{
  "norm_place": "peri",
  "optimizer": "muon_variant",
  "lr_head": 0.00921,
  "warmup_steps": 200,
  "schedule": "wsd"
}
MLP neurons of a small language model. Each row is named by its layer, matrix (gate and up: input weights) and neuron, and shows model dimensions 48-111. Each number is 128 + 24 x the weight over its row's rms, rounded and kept within 0 to 255. A neuron's up and down rows have the sign that makes its largest values positive.
After each neuron's rows, "fires after" lists the tokens most often just before its 100 highest values on Wikipedia text that the model never trained on. A number after a token or word is its count.

L2.gate32 [110 143 160 152 125 128 129 120 139 132  95 106 186 163 143  92 111 130 111  88 172 147 120 114 123 145 120 121 124 136 123 139 131 151 144 122 149  58 112 163 150 103 114 114 115 119 173 152  90  71 150  98 117 136 148 197 139 107 127 145 147 102 140 124]
L2.up32 [139 176 103 143 112 105 132 160 130  98 127  98 125  98 177 156 115  75 152 120 122 119 151 157 106 122 126 129 156 106 118 116 135 132 105  98 141 164 156 135 139 130 113 113 142 161 180 134 111 113 121 143 143 152 116 119 153 116 116 169 117 114 117  89]
fires after: " " 66, "s" 15, "-" 8, "c" 6

L3.gate336 [ 70 128 165 121 161 113 104  89 101 140  95 187 174 125 152 115 104 110 151 145 111 106 113 100 141 162 133 165  76 162 141  99 134 118 109 118  98 135 107 114 109 118 161 100 145 160 117 176  99  87  87  91 155  97 174 146 132 116 116 111 136 127 109 122]
L3.up336 [119 135 131 109 128 113 148 132 110 106 138 131 137 148 148 119 146 130 120 179 174 163 107 132 107 117 116 126 124 123 119  99 160 155 150 113 185 127 149 155 150 162 118  81 137 102 146 148  88 130 161 170 136 122  91 112 129 149 146 144 159 106 148  66]
fires after: " " 30, " m" 15, " M" 12, " the" 5

L2.gate118 [124 168 108  92  94 134  91 123 145  98  94 117  90 109 106 129 122 173 145 142 130  93 118 111 157 106  95 117 108 124  95  89 113  97 104 117 131 167 110  95 139 122 186 125 139 120 159 146 114 128 133  97 132 113 139 166 141 128 103 132 104 101 104 139]
L2.up118 [152 139 153  98 152 109 141 109 101 103 140 131 121 107 157 110 132 223 119  69  83 109  68 151  89 162 138 154 116 106 152 119 115 127 126 105 152 152 130 132 118 123 121  98 134 135 144 180 129 117 123 136 115 149 153  82 149 103  80 141 128 105 130 137]
fires after: " " 33, " C" 10, "ic" 7, " c" 6, "ley" 4

L6.gate451 [115 101 139 143 125  94 168 105 145 114 141 108  92 130 141 161 186 127 135 149 137 106 113 133 132  53 103 165 121 151 131 153 148 164 113 133 138 149 140 122 133 113 148 111 124 169 157 123 149  99 125  92 158 125  79  93 175 150 103 121 132 166 112  90]
L6.up451 [134 113 148  79 117 181 113 132 122 132 113 110 120 126 136  79 117 154 142  96 118 133 129 110 109 176 160 122 109 178 128 167 180 147 166 142 139 123 115 152  80 137 144 131 137 167 171 115 141 108 148 119 105  80 131 189 186 151 125  89 143 140 111 159]
fires after: " " 38, " (" 10, "te" 10, "-" 5, " in" 4

L4.gate276 [125 105 142 116 128 115 114 111 124 136 124 138 143 106 134  98 129 152 140 137 149 106  72 136  89 106 163 117 136 141  87 155 166 131 140 136 173 138 113 168 132 109  94 103  93 125 144 133 141 110 135 106 132 123 106 144 191 141 181 108 147 131 123 103]
L4.up276 [118 133 116 120  97 111 153 120 109 133 103 140 124 125 129 109  68 140 166 122 147 133 132 150  93 172 113 106 153 118 126 165 151 171 140  90  74 117 138 105 120 162 169 106 108 130  98 165 147 106 175 112 134 127 126 151 167 146 111  87 147 136 114 150]
fires after: " " 66

L4.gate244 [135 159 132 116 123 114 141 132  55 135 144 152 135  75  96 136 143 166 171 127 145 130  92 101 162 138 110 158 171 125 124 123  92 119 135 138 108 105 101 125 163 104 103 108 126 129 127 108 160 128 116 146 180 107 155 128 135 119 132 111 167 140 170 120]
L4.up244 [127 125  81 120 143  98 116 134 132 121 125 114 124  94 158 130 178 143 148 117 135 115 122  97 109 146 111  61 145 147 126 113  84 195 126 127 151 129 118 113 151  99 118 133 146 130 136 148  94  92 107 142 177 101 128 154 118 169  98 122 176 121 129 127]
fires after: " the" 47, " The" 15, " An" 11, "\n" 6, " an" 6, "|" 5

L2.gate122 [ 93 144 135 169 134 143 101 119 171 112 100 154 135 128 173 104 163 113 117 108 132 146  88 148 117 142 154 101 124 164 117 172 110 160 139 123 149 132 153 168 162 140 121 142 122 103 149 139 138 113 125 124 123 159 141 128  72 122 115 145 119  96 103  80]
L2.up122 [151 123 176 165 105 135 150 129 125 103 122  89 119 117 157 132 106 153 117 121 166  44 111 169  86 116 134  96 148  99 108 156 131 115 161 101 143 124 131  86 110 117 146  97 138 141 116 131 105  78 145 109 114  82 130 113 145 129 118 105 130 131 130 133]
fires after: " ex" 38, " " 23, " pre" 14, " p" 6, " P" 5

L3.gate368 [ 98 154 153 135 126 153 149 109 132 157 149 132 137 105  83 100 143 106  95  98 165 159  81 131 120 133 125 139 120 125 127 161 131  90  97  87 160 129 173 116  96 123  95 200 133 131 132 104 120 144 163 122 107 120 167 123 157  82 129 101 158  80 128 120]
L3.up368 [138 108 137 173 113 133 114 111 101 147 137 148 147 110 152  96 137 144 129 118 128 140 102 135 119  90 155 144 143 156 125 145 121 122 155  84 143 108 135  93 155 145 128 131 166 157 157 148 187 146 123 128 131 141 129 126 155 116 133 125 102 140  92 161]
fires after: "le" 39, " F" 19, "ip" 12, "vol" 8, " " 6

L3.gate202 [102 114 139  89  97  71  95 122 158 119 132 163 121 154 127 129  99 112 140 127 138 121  83 140  92 134 101 161 113 125 127 116 115 114 133 155 127 139 159 129 133 118 197 102 113 119 124  94 122  83 153 123 127 135  72 146  99 145 143 134 137 141  98 110]
L3.up202 [116 130 100  84 105  46 136 120 125 110 119 171 157  96 132 160 106 140 129 132 115 126 148 173 119 121 106 115 155 141 119  88 137 118 122 132 111 141 128  70  88 121 130  80 120 135 153 132 111 114 135 122  69 109 143 163 130 103 122 109 155 126 109 186]
fires after: " " 81

L2.gate271 [145 150 134 130 150 165 147 148 143 141 122 147 184 167 115 141 126 129  61 118 153 112  88 116 127 146 121 140 120 128 131 133 106 103  58 105 102 113 114 107 150 106 127 116 111 169 162 173 120 114  92 117 133  73 134 175 131  96 135  81 111 100 102 115]
L2.up271 [166 158 130 116 115 130 112 111 169 117 163 101 134 104 134  92 147 161 128 138  57 138  92 155  85 108 156 135  87 158 121 124 159 119 155 119 143 152 128 168 173 158 107 132 188 122 143 127 167 126 105 147 127 135  79  92 120 137 111 118 167 103  88 137]
fires after: " " 100